config.yaml
head_dim: 64
norm: "rmsnorm"
positions: "learned+rope"
tie_word_embeddings: false
parallel_block: false
init_std_o: 0.00423
beta2: 0.95
dataset: "wikipedia_en"
MLP neurons of a small language model. Each row is named by its layer, matrix (gate and up: input weights) and neuron, and shows model dimensions 432-527. Each number is 128 + 32 x the weight over its row's rms, rounded and kept within 0 to 255. Numbers have three digits each. A neuron's up and down rows have the sign that makes its largest values positive.
Before each neuron's rows, "fires after" lists the tokens most often just before its 100 highest values on Wikipedia text that the model never trained on.

fires after: " —", " was", " is", "A"
L5.gate1242:100151155132158118126110120134090085096137116134137113119176157169157138114136148127138151065152083122114138155107119186063164144090145091078131224045154118100145115117104102086158135122101078128114100149125165116147111105120076153046158134139143136120128149147178110109123124129113108117
L5.up1242:136149130124091066186104093166111146128140133165125122152101086200124151120113129103129140177136100131119124118132191114180151145079167168164134125141184133142121166175132149061141149126096122086126055131079098118127130113126088194105170124132140177152141126125195136203134138115105107089

fires after: " ", " 0", " GA", " 1", " 3"
L5.gate419:110132164151152111149132179091226157121064187192066163136180162100113154123123117121105067103155145125162146114124104106097128100137149071111106124127146164114153152107132124076200181103104182042155177120158101171122077151062126119165161176168169154143164192088113115176116125111130128181
L5.up419:113204167108147140065087122150136117108134094106148117126154090129152116137141140155138113166112127169114162049158121157147162125122152144118166156106158196113118141144087111125129146157066146155153114150156177116107129082088123153078109159135119112094117146062158111132149180159154133136

fires after: ".", "\n"
L5.gate716:138155125066123187129166176096106158101109133126165180142112109153114089125146151120159193082169104158142161139144132113145125123157139128098163131162107129182138122182140147125069093115091160085118100102188119155157127144150112088183118059118131178146161145135142152129123124099118130127
L5.up716:044153127130200193089114134129126067155137129130170119073098083086158145137189120136144124125152135125103172075160126135051119137130113162100116167141159144093150123135102062198146119124096085156106145122111151099138104097121150118231119077088143063112130140192119106160130133114158113157

fires after: " 0", " 1", "th", " 2", ".", " "
L5.gate1491:102145139190107155127135114153153132131115135110155119186066135101120119105126148136142121158156139122171143127083166170112128217178127127161121136148124132098170155102124156089094121120106154154099198131094146081143128121078109126167113116072124126153157150162182084153138116173116181196
L5.up1491:087099122112142140159094082101085141118039130146102139099116067154168133122133212106135128094145135145115119142137143156115139161114121152097088151159135165127144099120179105108113097125158096130121153159127139151149082121134194112192151094135169147093113160129129150176076092201106155082

fires after: " |", " –", "born", " 4"
L5.gate1944:142099174148110112181115192112150119113109112150098117141130086195115176102176121143096136114139143163164182096075076053105104150107113124143130183168061118098126144146152179054136135140099186137135092138187098143177159193124090091187142131141139188170151165189140134111157157170154110132
L5.up1944:094158114103101161116140123120137138084180148132107166143136079119109121097137186117100127137087156129120085072128129168080107122172129085141190107114156116128167093171114161121115101111163160061118076165167075175122165102149119142111175127144107096073111111118174139121082110120109104145

fires after: "\n", " and", " |", " (", "=="
L5.gate590:088172154126180143059120154101125026087129099168137133124146157081158160135200135140178132132129120091140106107124078116166150069153157105143122120161140197141169135123100065151076149091112085128098162167169170102142118164159140076091131084151126097134123208157145131139129124099093137109
L5.up590:146156060112117071111130143106135186160164093135173142147096176097091161108132157115127111112098141153136134191108175101189097100099154086200108078141136138124121126100089151070112130142152131178079130079154183176122111129150164127119092180159160090103169218115125147132127158095187068061

fires after: " ", "/", " (", " /", "\n"
L5.gate747:111113121125108157132121159187095133091098133148175087139117096139141066160140105099115150108116123077152165146151144121134154131114174114109132117078143100107159141075141122102113179104106107150127079152164159181086152135071100129139097143112148137133137135166173102146125138125152138106
L5.up747:133198146149136171147114134161108178114120113083145099168160103128117113165143110087163208110082034124150136110137180125135148131155089118154177117130148101117135161118145067101093137059136128141129109124114151088109104099087099091187146108089099149146159140172129121127116121044095190116

fires after: " the", " ca", " c", " up", "s"
L8.gate1995:134075173131164076145131101165113148137158105101157166127076201164087161163128134144180113128088110133090111172095119129106153101076075148229098104125092129080090136171153156134155162135170120105119176140076109133134100163162156192171135087171086150168144161132128163112145188114162170086
L8.up1995:055109160112132171159160166168120089078130147142122091106155108156170111140106109123141110124141090135097130136095103124086139158129098076173132143135112140058133114101131093081126121166095207122131156148072143112112122133125088128202121091144135176125210090133130175180134129154133100154

fires after: " 4", " 3", " 6", " 5", " 2"
L5.gate1317:094119138093086154083104139121123095142099128131115119157090140120175171148097096151148095144066124128141117175104154092142059120109124113124158119095138138075176108094162123145135149153103119154097101144113113160069157115173126096102158130131048136117116151105141060099155163209174150130
L5.up1317:094107148132173107153151090139084154161108192093125133135123171119110122121145140100088157180122146115131168066110132135125181171113104106128156095122140116145140139140158158203092087185089117162126108131111156097137124141101192114069150172090087104130130121177033082122141138105098111134

fires after: " the", "The", " The", " his", "s"
L5.gate378:095121142156106091118132091081132074128112089142141096108130143087079100121094185153154151107113115140137177153147137125126153109170119143125135141118115134117121164133099135067170144147135126144068082082103139121088112109146116136118141104188107120120115126054100142130124117154179140111
L5.up378:092128160075143179125150126123136103137119143159148085118137129109125142087151135145124099151139112131150122094145122181133112117122106173109118184125116123045199174150133094112117110151112144112133145088155160110090160127132113116136088093148081111104138183121149153145149110145111123105

fires after: " 0", " ", " 1", " 3", " 4"
L5.gate1497:088103102100167159106140135076154132130118123125119150166064155106118099149107071113127102139084122132144115148119201195126193131127092136129114156122145142107145137082098131135120152097137136110181074172155100146101126121059110149089141142164139126150154162161170087138134132183141214106
L5.up1497:149128115097098120125141089131084141145057131120084183117141073105172105106131041116140139178103162088196204096177070140169181122100088107100101110188135164137119128109146106151119088170119163164121109128088086133144120108099093155136100138119163093112112187131110175169129160173162215178

fires after: "\n", ".", " ", " Party"
L5.gate1231:139190190104132094104134089082119112041086116115185143129154158169105086108120156127174131050135124131165132170123179118171104129081166105125206200154142065134107124178115069113114110127148126121083137175127164073108156147124116108188096099133147120088183131174134102133136138143129103143
L5.up1231:142125122105106155112165097130133144126181132087120134104137111125161160131124170168137102126106157116117108108121141140173170135108132101122143091079163133168107158140163135081158051180170146111127191136131116138105088094091157146123123113113132136098184168119132143185163098127154131197

fires after: " 0", " 1", " ", " 2", " |"
L5.gate2023:105183127119116140098157163190114053049127111174101110119077170120154128172148091128190116235098137084144138147157158149138139111073047110087147157155123132162105045155138102106107170141099126152181093146135128108142148089134066082149142159170129061157168131179141124135130148181170122124
L5.up2023:108125142148134094132103075182142094120118143083186126150105123143156120131104142188114134139089082163082124142137102152138096133118136152110132111066144128161124137189136110073170136104097140106125134090145085169154092086163184106123118134129193136086135124102115084046121111151161133119

fires after: " 4", " 2", " 0", " 1", " 5"
L8.gate1114:101137141092043125102141146117131173092176062131148153171150168153147070116165081085158148180154102097118201134137134118153135125155185123083135170166112163116116145085140146140094110143131133095147114130109125121165133056076112117138141083098120102170130102083106097100144138184129172168
L8.up1114:168062134156132111154129086115140122114063187153092184145140118112128237128150141147097108128134138067128139105092116113135085142117087115176109147099122147163173155142143098119140111123093109100081094138125095126123063127146115170159106116097115090133203113137110160106165059149137207091

fires after: ".", "\n", " ", " 2", "=="
L5.gate2008:132161151090141125128128169158140071150121107113111176196153135150110075140153142160167144121167114111128075165141169101155110110092100140140119160150084122115174138125179131163163112145122058099151116112131119120142101146082107114137162127166165085149201163134170080094191100139078139126
L5.up2008:099145138088154088180108149095151106152126162128132086112133122143146131149137136141128141160093059087141105132108148140114178109177164155118146155131140177132119165101144138144076148149075143109214160137134111131124097123146156126108140143094089167124109149150100100130119144197072140131

fires after: " a", "-", "th", " KOR", " Release"
L5.gate1135:092170148174129104089176134174085071121135144095107045150114152049096134105139149108132087149168091123114190152140173097183151129120122106169141123150140116110123136176168098088142121222138123106079084098082160106139172079128092157075128160087086046155144118097138106075133164075136121163
L5.up1135:154107146155121097164087098184115077176207183124187120135111211107144089114125113138171108100153108163147105184088157136168114060094182183107157131113141154138077188167176057156202093090160078104106103083171150133144164123055155136093116083106146022141111118174134156156118157102133173161

fires after: "\n"
L5.gate1166:099119136184156094165119170148170154117113093102136147163139150113127134142119180133139152133197124064166116152124132138150177141144138177137190099162081195085113152095114126116141101086076141091116116124118150138134099149083074084132121151089141234175175125102127129095129095154101176118
L5.up1166:119181099085162107135142124088074113112163089145130110085154167072068153130129140121149107144123078101193155126122113139050138110147162097130053124184114103123130161104067124121111159126139138133077120173111132127134141125148171129157112141142122083171091153106141141196126156121099125102

fires after: "\n", ".", "–", " a", " "
L5.gate1018:093086145123171094133137108214111119110140124133154089143115092154077132130118127137137103184134091142099095131076184124151122119071124153219105141113180112119152124053173103147137117150149039086117143102144128105111117143121113128138124145199168096132188133172155089111118153121133102172
L5.up1018:094119177164161080083115123172160058153135156161118118160096138160085159168101114112192148148107112074134099159118166079077150120086100104067114157126077136130148083091157045177159100127085114112143105068111099141082091119168147153146166168181120115144135181062153133164167158114160128155

fires after: " |", " 100.00", " killed", "born"
L8.gate381:072119162079202137176135129149161172129118151175116151156150128106111141125125135165109127149117200161172135134115098135190150125151190143125104188153090142068122175133143141114123121131130122087074128164146125129135164144175184160108135102124129079144118114103139093098173128136130126115
L8.up381:103129098087165079118144152121169144094159073173114146127139188124176139073174163158081096165151178185128142134132145101189056141160094062110152138122057124119138150105141078116094138088144169185142124159150108133152140113120122109148140162174133036102081120120077153122098094106107108110

fires after: "\n", " (", ";"
L5.gate1198:118131152024138116108117159141135086064163167156161081095175107134119117158067146129136133131135149069159132134086095175115140098107211114150169176088118109081111129129130076090125131113134167135107127107134044136100110106092110203115126125135140093121102162151114125136147130160087156184
L5.up1198:115134130141075124095115145103152127135088133124106196111160157100120233087119111099130125158175153105140054053080117105113134156101101076089143126132175140062158143164105124179098196125151124171096104168101170179138166121130152185068139133134052158170100077145149051105113189145181065174

fires after: "\n", " the", " Best"
L8.gate1245:124096150109148130074151204180166188110101108136104132104066164092063137113183131113103155072054187139151160092068148122188182171090142082089114142113086067125137158127152146124188104098176161147133072138142106114154121096111131088148079132126124136164150078082094120086138157116116168117
L8.up1245:152106141162134109124131160130149121114127151155125169162137168143060129139145152126070149109141189102161148081118110130126120176159157119157128155113112122152112144142161151112097129065097141169191168155130081127121080124092143127100108124120111144106096146083067086092127099124120137071

fires after: " ", " it", " It", ".", " 0"
L8.gate930:096173140099124141128116114145094147026139089090133109120077108092138102133151191167160115165152100111132127086146107089104117144125153103093188176163111151146175133080174094097093049152144116154113134152113157079097130149102117091129115142177152137161147092159078096145142183175132164127
L8.up930:169136093140158140111163058176161122165068207104155122135127171155139154144135192107162118125112120185127086155168120147152131086121169170059194148104128148141078098134055130093131085149159116113120099134097114063136188160152160140128135107113137149122066137083105158146140116119129198135

fires after: " |", " "
L8.gate759:125116115098160169142103165120126095149112155132133047116137150112093133167112098094080139151083122151139158182127120135172133164134116106126107128089110146079146090185151129136153145172108101133094128128147167106069116101133169108124106134161065092137112133112205129076155171134142169153
L8.up759:150150103136130139140112086146207139130135134197161136138123137117111185122177116111148112144204083095167147125092153168130145096134110072142164089105165108155108174167084155124131138141158211054073155116174144139090084148136154145138067110184101127124153165148157059110111101125041107166

fires after: " ", " 0", " .0"
L5.gate1032:197141105120120074090097164115124183146161157140130155109150140188129091083128152123169129124108104095103188116168102169115113132068192102145122115150101146118154106095177204107159158177143134110131134113123149108138067126098100133101077156134117096166160128108127127122110122115095175162
L5.up1032:136176163098147127176151116140184121094117166120163102097079145133110145130120153053100097060210108110118116169177108125130126136117156171138122128174121144072090126112110189091117129132180160198188157166099173072128132119134154126190097096139122154116154139112169082124160126096107100112

fires after: " |", " was", "|", "=="
L5.gate359:175103127121133055143092155083114131168145225120200097179145105092162147124142164111168101165116120043127131161100124148142109112145050179119106158137117094110123120136157107126216128129112124076096151094185078091109168107173135109115118141146124166121133146115131108174082201139182153151
L5.up359:152122147111081081163124165170179111077170118123136156169150157084143119122146173163109093103105119147168112104103139135148143138172084153106109140146114107145092176116122145063150130157126085090151115140103154100102078152164156195121160121196132123122204197085150101108129143123112170119

fires after: " the", " is", " was", " a", "=="
L5.gate1881:131128126095093104153194131136059147140103111103103108097171098088085153090077070084140134148194155125123085161142165158153145107127117140117055128079138122137170109098132151102119151132134152142144158117146129082177137139082086130075096160127076123141150172127122186083151117164148128181
L5.up1881:174082161080142120148131143128148095182131182141138121125078180158162146119150109159125132093111146126083191125049122146106132074070099048107125119093118148100113164134121105074153152081106105141092132083152144120120129134128134147115131125089112039110140093111104072125124141084131124038

fires after: "\n", "==", " (", ".", "===", " \""
L5.gate1127:109112162107166103188141144144138089092097094146157132135116126099189139096111166172135109129140174127058046139141116106104138123122136131160133109067102119115150116072079083171104138109139133120110112082178149127146087101080130063077113161156078126100115126134123114133141155136084052163
L5.up1127:091147132144129166114094161120147149176127098167101121140131219128138141148141176123154161087131098174235090168080089063134112124187118141103105074178143156130098098119085110106068135100112109144086109108134146167126099137137206093124125102092191164122090106076109085105145070136095118121

fires after: " ", " 0", "\n", " —"
L5.gate878:111126138101067118050135144129162150080073100156128188138176125150123163142201108138118124094117108088113140066129096114143109160096123124137141166211121110127174076167130141150120166121139137135091096181166095139124105096101112149200147137143117070121135174143138082107200111113160159185
L5.up878:066146106163101091150139179106202182163173186174131138158096161136120133134173157127120083096060172107079130100108111137141170133103129116169147167101135064121085142142145096119127094170136165126119086084130157132147129123104095093130139141110117162098114120079136126125174133128131108080

fires after: "\n", " the"
L8.gate994:175174130142157106131169171228124113101128087176098130084164155100125137110101142145181070139139080103122133119128137078094127144080127119116182129151087159168152165090122043091144070120148104129163128123128117110162151127088197112122122082077083091131108122105101100123130118123098109170
L8.up994:144162113102117131084127091065102148122143096099123151086118131065176148118090108130127111130190126150130116092144137130141135208117151131136167120105152145099152210094133123092074124111155120096058123089126134123127170150181145123080127106151154140119128118117114051159149171123124119162

fires after: " ", " 4", " 3", " 2", " 1", " |"
L5.gate904:088133138177146118105143073123144145076098091110145086151128118112147107187063127081161105126122067136121088110111136151143135207101090140146090154112119110109128122135099161123144125065128118158130143075114072096118137077085114101131141184147166174118131193078161144142138145158088123172
L5.up904:140124173188120094144154089160129162143142138119107123099167097125206162147089131131171131123133126050107088116133125137161151137155165110150163176095152136082120154045145121117185064091152153138177129201099135067154073134131137147128098104146123193123155154133172065127131128137112139141

fires after: "-", " and", "–", " (", " \"", "/"
L5.gate1612:130116155090172136083178175186113134092122076146080125080177127107101130110123101108207138085171162099141086122087077150121150100135145085105162116124097142108177169148130080132179176135162116122065152119122149112134152109158131126127105159163166064130148143136147168107118121150084090073
L5.up1612:103135094162050114138141093123173156109135133129155051120135097155134191122146180112189084092137132100154138176120146135109135094172149110124138078048144070099153122106163123131110113134185209132151119163180124149151125080159129134091111162088089143148156136075090109103117100134147158161

fires after: " is", "\n", " a", " was"
L5.gate1106:090123131127168186119140133117155073092122099118099087155078141109092124151136112144141143100138092129060100126119123154129144118100096146166121156138170105149118160146124154108114141131131172129143070097087127186160097130071099121152122145150139061141160114162134111148135167129104136091
L5.up1106:133152112078147140132171118151089147158199119084122054096116085140140156139079166122132136106155168165182115131084113119127130126105149120091140129163095095148101168132108112105148124199095115090206082113143137168154127105141090128147177094122086106129092121115101164077141155157173128106

fires after: " the", "The", " ("
L5.gate217:193088168099146094118160182081101143101117078162116166123125160094110120119099068092158111118120091102122216126135121149127193150124066113122088085094102146081139072132140088192105122132112156148086132093090133163150117110143135079187135129106100147132176093114127162156176202124145146069
L5.up217:163093174082128163062095123078135037090130142138115135169147127128139149140060143142154143095168192116120139147162096096148124146124113176095114152116116126133115149077123093110135107121170093105079146163120087194080063176144138168155108126136054085136084146084109155190145121135217067083

fires after: ")", ".", " |", "4)"
L5.gate1857:128157135186157098172152138190088127122127193122106182108143132124054170091167161101125109084139125033160179144111189138169209134126167073172158173129123114154142121120123101123126095149107075105094146161159133094142105147093139149110124133101117125129099163150104140130119138151130164170
L5.up1857:178043192168108117141112106117121140148150159172101160199095087180133110134157128123133148131162127130101099142113060125139120138047174128133112112126073150116166131140161141176088167096237161154111156074183089138103132100155166189096123123131096128108114171110108127128168161076114146121

fires after: "-", " (", "/", " or"
L5.gate613:119083135129079112121208188124089140170136158168116115115137091077121150114100166143158145152159112078125085126124136138164179111090173117144116170151140076081102191087118125148101061106150154104144166097102156125169147081097141121178086166162127125125107153161138136171183144097120156114
L5.up613:120104120140071073138119162206092106137179172140104178173127114138106131132127131135148124174140114178110143175147120137100137067078166080104166079102185087167074140085136157111152160153155121129168174105096130111136112091094063047184137093163187126096144165162133120140097182116151121155

fires after: " |"
L5.gate777:158153134158075162116154151082189166120096199195117115171118135131115104137151112163156065145147141110101076089164149121078143093073125140109086103134090119134119192085133125111118052074104114131128200149065113061098077140114126090080133123152106133126146161149109122091149095103118107136
L5.up777:146105118159098165091142107155127189077137159153082119155097133137072128131100109117168154058188090135125161124129166164067199133110155181179148175105146136097115167163101100082122094161111133171129096168149108101170174065152161169162093088145113091107122118076141114193169133093121129160

fires after: ".", "S", " U", " United", " the"
L8.gate1708:110110212136191157121136156095170096170136112138131131166187178096108115090120127104140102112110109141135171142170142156092162066155178116202140099154155143128192114169142111102164084139109169142125169109081120134160166100157191069183135094106167093163110125164108094124119141141154107129
L8.up1708:127068128113094129133145146128107147154102117133132202078174113131132181117092106137167083106108069110065129118131187110141108177134213156146134141094114110040147187085177095113126162089125166133145116132152166150093080088161143121120110111087147155105138079083134137168154095143124083130

fires after: " (", "born", ")", ".", " |"
L5.gate1047:123159111108171130203103158104153136155137154158132168120145186114117141146119169163082125106147117139145179172098149143128136111119110120126160124115124137060136059114148143113152143088149160142161132122102098171140085113114106100109095128119162148112150092100166165108095113158145174160
L5.up1047:126151143168095114177142128142190161115148110168118122136134168148084193129146113124091173109144112111168131148041091114095144154092122073101106122166167117080095169074106083103107144113138164095142134105131105172083098101100177166113144133132138147112131143135133189131145192120063124124

fires after: " the", " The", " |"
L5.gate199:147139142140115090165145129140112157144145118090174155108123131181129116098111100104127083106122130135108137135157151168109123096136081116144106134140165132085128068093136164176138146094116103149177113101095127139134113136120142194167088155111161144160141176103137063156118114073083117108
L5.up199:116111163128136158121092110078152159126119123153093168132128127073102146172113083131109120135164194133143135114154126168117158172157158169119205169114173101084142103116024171103148122108111139151145153141149139180126077163130083118134140090099229117098205115093071149124134166143154124152

fires after: " (", "-", "\n", " K", "'", "/"
L5.gate754:117114203024101169139152115144092065148137069164087118151071155119173157127115090165202130114099036127107133137099125140163131109094109149134142080171171088105115109146150074107152132137115079116109088097030208129151099097118146085151123120080144150083107082133082104133150127165105131087
L5.up754:155154150132105146172169172174183130139140181093095123183088149113183135110141064067165050082114115108135130149129162118075144144092163136139102137134146099113129086079105130080089182151149111113048145132094151144158148117093172100136112175161156112145145163145090095093117153139105102086

fires after: " a", " an", "-", " ("
L5.gate1535:087158138133175055135158166144044144161115100062147061127151105139110108125091105094143109125057034150125183180102143129111155102181113095146135086160109133119147160137134096120104120172133163119108145087102164146133150080097126118100173203076155049170146105123179119133158153106125182188
L5.up1535:113100137152073135125139147187119101122116167123141124159123108138113099149136092130134090169130104083159107171125099103126122071119171106092139149136166156147134142112151129123164098160107165061175152070138107102129139146098147080121142125101128150151153117152153140182083145116113143147

fires after: " ", " 0", " (", " P"
L8.gate848:089086125082091115134096164139152129106125141075171092154098089179216111203121147122129144082125090103103146172133106131163125164142111172133059166134126142130160120084153116151133093121152148155079129160078133116113110087101109099164119140125116110142197143138109139109183145137116123112
L8.up848:138191126091090115071116160065117168101122156150098161140180162166122096146136174089137153140163149164125084131152122089162073115107120117088157142156143102126153192120150125116089092108103160186110095168083151083127167189121152165128109088076087121150078158141097172082110105096091101099

fires after: " |", " ", " lost"
L5.gate505:149121159137099107096141156178151105115119149062148091174074105147141105109112096108132139083140112125106155126108083159092135104102196068159163121147102152069127109122199093107120138093104157083164143161116099106135127142099101121126074116169144122136123117079139130149119122099058167088
L5.up505:141079099097127133069164152099147126139075126160152148141094119100063059120091080130167124142130094124153172129133111174070102097133217161110143133164110117121099155153077128158152127159126161121183161078194060096104156111147109190142109104118132100124172146139104148133127123165108173107

fires after: " ", " 0", "\n"
L5.gate293:154063174124126130187111165135148124093057144114109145180165170154139130162116159130140168159151093114086138183107127112148149134116169148137131216059105157046119137094085165154155076081128050111100114134080118107167063115129124185152114139170080132171152159059174211142216156131116154127
L5.up293:120151098124108112081095110112106184140151150094130121140127136121135127159098125158161128140088087090140073138141081149091128107166147079147091159109148121177045125130112080126123137117191173120139181063101123126143181071123139122075129062157164099112087201129154161101099154161114108156

fires after: " |", "|", " ", ","
L5.gate985:099131146040152128057150148150107111100120116151115089078076112147156149114108098095119114162144103092113099124100074147098078099067066099137166130123166143052144107076199048063123115087042162086157132134137110123125134155076117125129088157103114063179098165126167132067170088067068126121
L5.up985:132132105127138063156164162132111181111112145110093120133139102107117125107132178123122128166103175135135166132147130135122099147112147117139129131110142138029094144138150089106139121109145177101146129132170146076108114125068110087130096133129144094148159170091192155152141142123167145124

fires after: " |", " "
L5.gate1171:101088141146126137116161137129126080097109134141117170156153170169174137118201064143110128091144083170133177136120169162120105107117054134070061148118169148110117196082104084115147106077166130139124154072117129150137077146102150110131152165170099102136146088145107112190101136096116157133
L5.up1171:114108073167180112119167105081132128169073072105145195091114118185173203129132132114155166158120135124091169126124152200157158124121132162090093156165157134122060149108159126099119114135111099099138112125172079085168127114116132172100093092100115143127104147150115161155169166102164127111

fires after: " a", " A", "A", " the", " 1", "a"
L8.gate1402:142118144116171118100153141150081059102122146182109167135178114117144120088090138144207139133112091119116150093122149135175110149130060180097079095132162110118134147161096104134138146076141078136111136099143138096134110149141120061138155085071126093122177120140106105177104044102118120133
L8.up1402:170112136128176119122141133103118106055145113151100146074101138135172101151134121177169068158053084112165158107132170147162132157140167157099193213116160089087178152130122107129137191178060108143138105129136129123105102138179175115079138114069121125102210140131119135153130126135154137112

fires after: " ", " Records", " —"
L8.gate830:133128176142171161124137128167132057061126141137132087122153188176120090152069111151193101152119102168110135161095123129046122075085135104119129180072099132125113078075103078196166113118136142144159154092154139152104097083099148142141128134185158115141117079184144098138123133148147195120
L8.up830:171074029126153211118119108081087105135106125156091135134105090143121108129118076072106068184128030179149111090127110111207168150091170156103115079106133131102141144082179134102131121104164106125183134127105087089129110115119119109192163126118072132123166115107106167154125132130129161127

fires after: " is", " was", "\n", " footballer", " a"
L8.gate253:127165141166141154172139126201154161135090143099121116155163096143104113107170131106090134057114152100125138117120096129044140127125112134149086228136069138105109100082107142143149154109090100077180159133149119110159128140146104092124154076114147107226137136118076106064199116196108093164
L8.up253:128069153093148119155152065175142091145102123202195107156071176101086091116143145152176096087132122136188170131105123113174178109079144116150093102128141112082110154174130169130131139162140068145124082066149107115148191112128110210154127181128112122150127120151138060171078089118093140115

fires after: " 0", " 1", " 3", " 7", " 6", " 2"
L8.gate395:134103166099099123117161128162172078089093120208078188210144180147143109150114116125176171114204084104134132150126140177132127181092095086167125137197176132149143152162105105157162092101118150189094142126143122101154164080118149161145123114111089159170150134096127134208136178165171182099
L8.up395:062116120095191177143115110081141155131100111071131122145152148161124142131156160180106155085139118086145107132147194127131167135103080190133090123132092126156138157149150136188103170148093144140088097178143136173160084132109094087120167112092137137130153126111093122127161157078097120141

fires after: " the", " The", "The"
L5.gate670:145120097098102124134155156115103163093113106126136173112124159091147127135170167073101113149161118139103090106066211147109155157123144142165184110140100122187082166119083166149108124084142116124154160146087096180154160122086152145131161138153097153139125165111124121119135128115140113084
L5.up670:128111109161093047109112065134143154100117149095137157129113109177123120152151135162129078131099142082124166107069128087050096126122118166133085114145104165127131111154129139076166117151078106159172115149108077123155131144120119180104096122092106188153050150109112113058144172135119126137

fires after: " |", " (", ":"
L8.gate1712:131144127119109137092143149085106114164124123169090134108149127146146188115138134114134138119132133134054146130152040056149151125133127129082108127119146131150116128174143128141080106085160118096197101116188162128127086128105107157145192099122132129124126141058124121135144085082178188111
L8.up1712:161098086097155099116182156155081128163167136098167127104121139109105165129116141114128167117115147091084129134129122096105137090136137167098160138133111116123160130079117125113142124100103142174150081118146111159074100078133144174176180174088134139118107149128100181056136072072197146134

fires after: "\n", " |", " download"
L8.gate1328:110130119129165162111187178104170064094084146158107111128151158057102107131137164111130139130103167081175142146161147135165137171143096177077205186111196123117135107128124110125163091150166183196102063154157151126151085064118089105149123121129156099178169106108134120136165142147141090096
L8.up1328:121093125135100116116165103136182134139107110106163136137085089178121175111152154162064075107149162081178131124069136139148089135126133129146127172119041121178079143159178105110157130178081149111152172115166109230128117142160140123117119091177124115119099150151148127162094186154127129171

fires after: ")", " (", " |", " (3", " (4"
L5.gate468:156145137131142119132165110160165081141124169099102125107126112170062114167076148109118160081059079077143171148154134133167165135050071095077149095179153151094108135147139059039174130134171159110060103159136099128125112073117173102120118098112131104142130146125124154088150132202141143144
L5.up468:134149141136128108141186072123129118100153197136113131074144099129134107123140119181103084153108124162150122134130160133150139032093098110137158108111170148129103172121181074145116172110143154115075098070140053121142178103198167150147113148147135116108121096107107108187107204188113151165

fires after: "\n", " |", "---|---|---|---|", "|"
L5.gate665:099154183081187088122199176108136125125065141171114185104113090166133150129177202138132136093124118067139191116080083140103093153146185136134125150173079121101136107162137151124161084123122087161137154166112122130144044117118114128140156125127163141142149183130146121097115145198146166136
L5.up665:055094093111160172117128138152147200146131124087089137197133200105125121154167144175123120097089138160219080139154108176130157123168145121125130163123057141072064101107155103102106152139134124167110126147159133124135116160147119146156195168188185136130206137085161126133126103112138116126

fires after: ",", "'", " did", ".", " does"
L5.gate273:118145138132118132109158128090082129088099148122107123159174109143144117105117197140159125073137119118144116146137136108147177142197142161170151102147075145134177077193151157101135109133072201120093119145152127158160087169100101130124112146161133105206167141183142138138112127147121120085
L5.up273:159133105106180146135148127190126102144093145122163117103114118106162113121150167165162049082188134131114137153172193149125128072122156082093160133098165175179145169137160210115098099121065101132101119079123150120147101107109116107140125112136120113152151100158109141110148101106093168093

fires after: " was", "Compilation", "==", " to", " he"
L5.gate741:145159160168084113054161133169128134100143126141156174195118098120088141162166137113132161104165108060167124112109158109141129140029080128105135147122110142129132129127120132192152117162127085125167104118171117097109157162145082072124122128092111151150143130060164174077140110094124115112
L5.up741:174150131147142168130051139135104127123128064110146122125037122115150086164107143121105123129144106142131155084095078153172156121129086171125185166091158195123089093141120132133106120159114143161168043122060140202096163148115077163152113110144113159142085147107139163117158157102137174118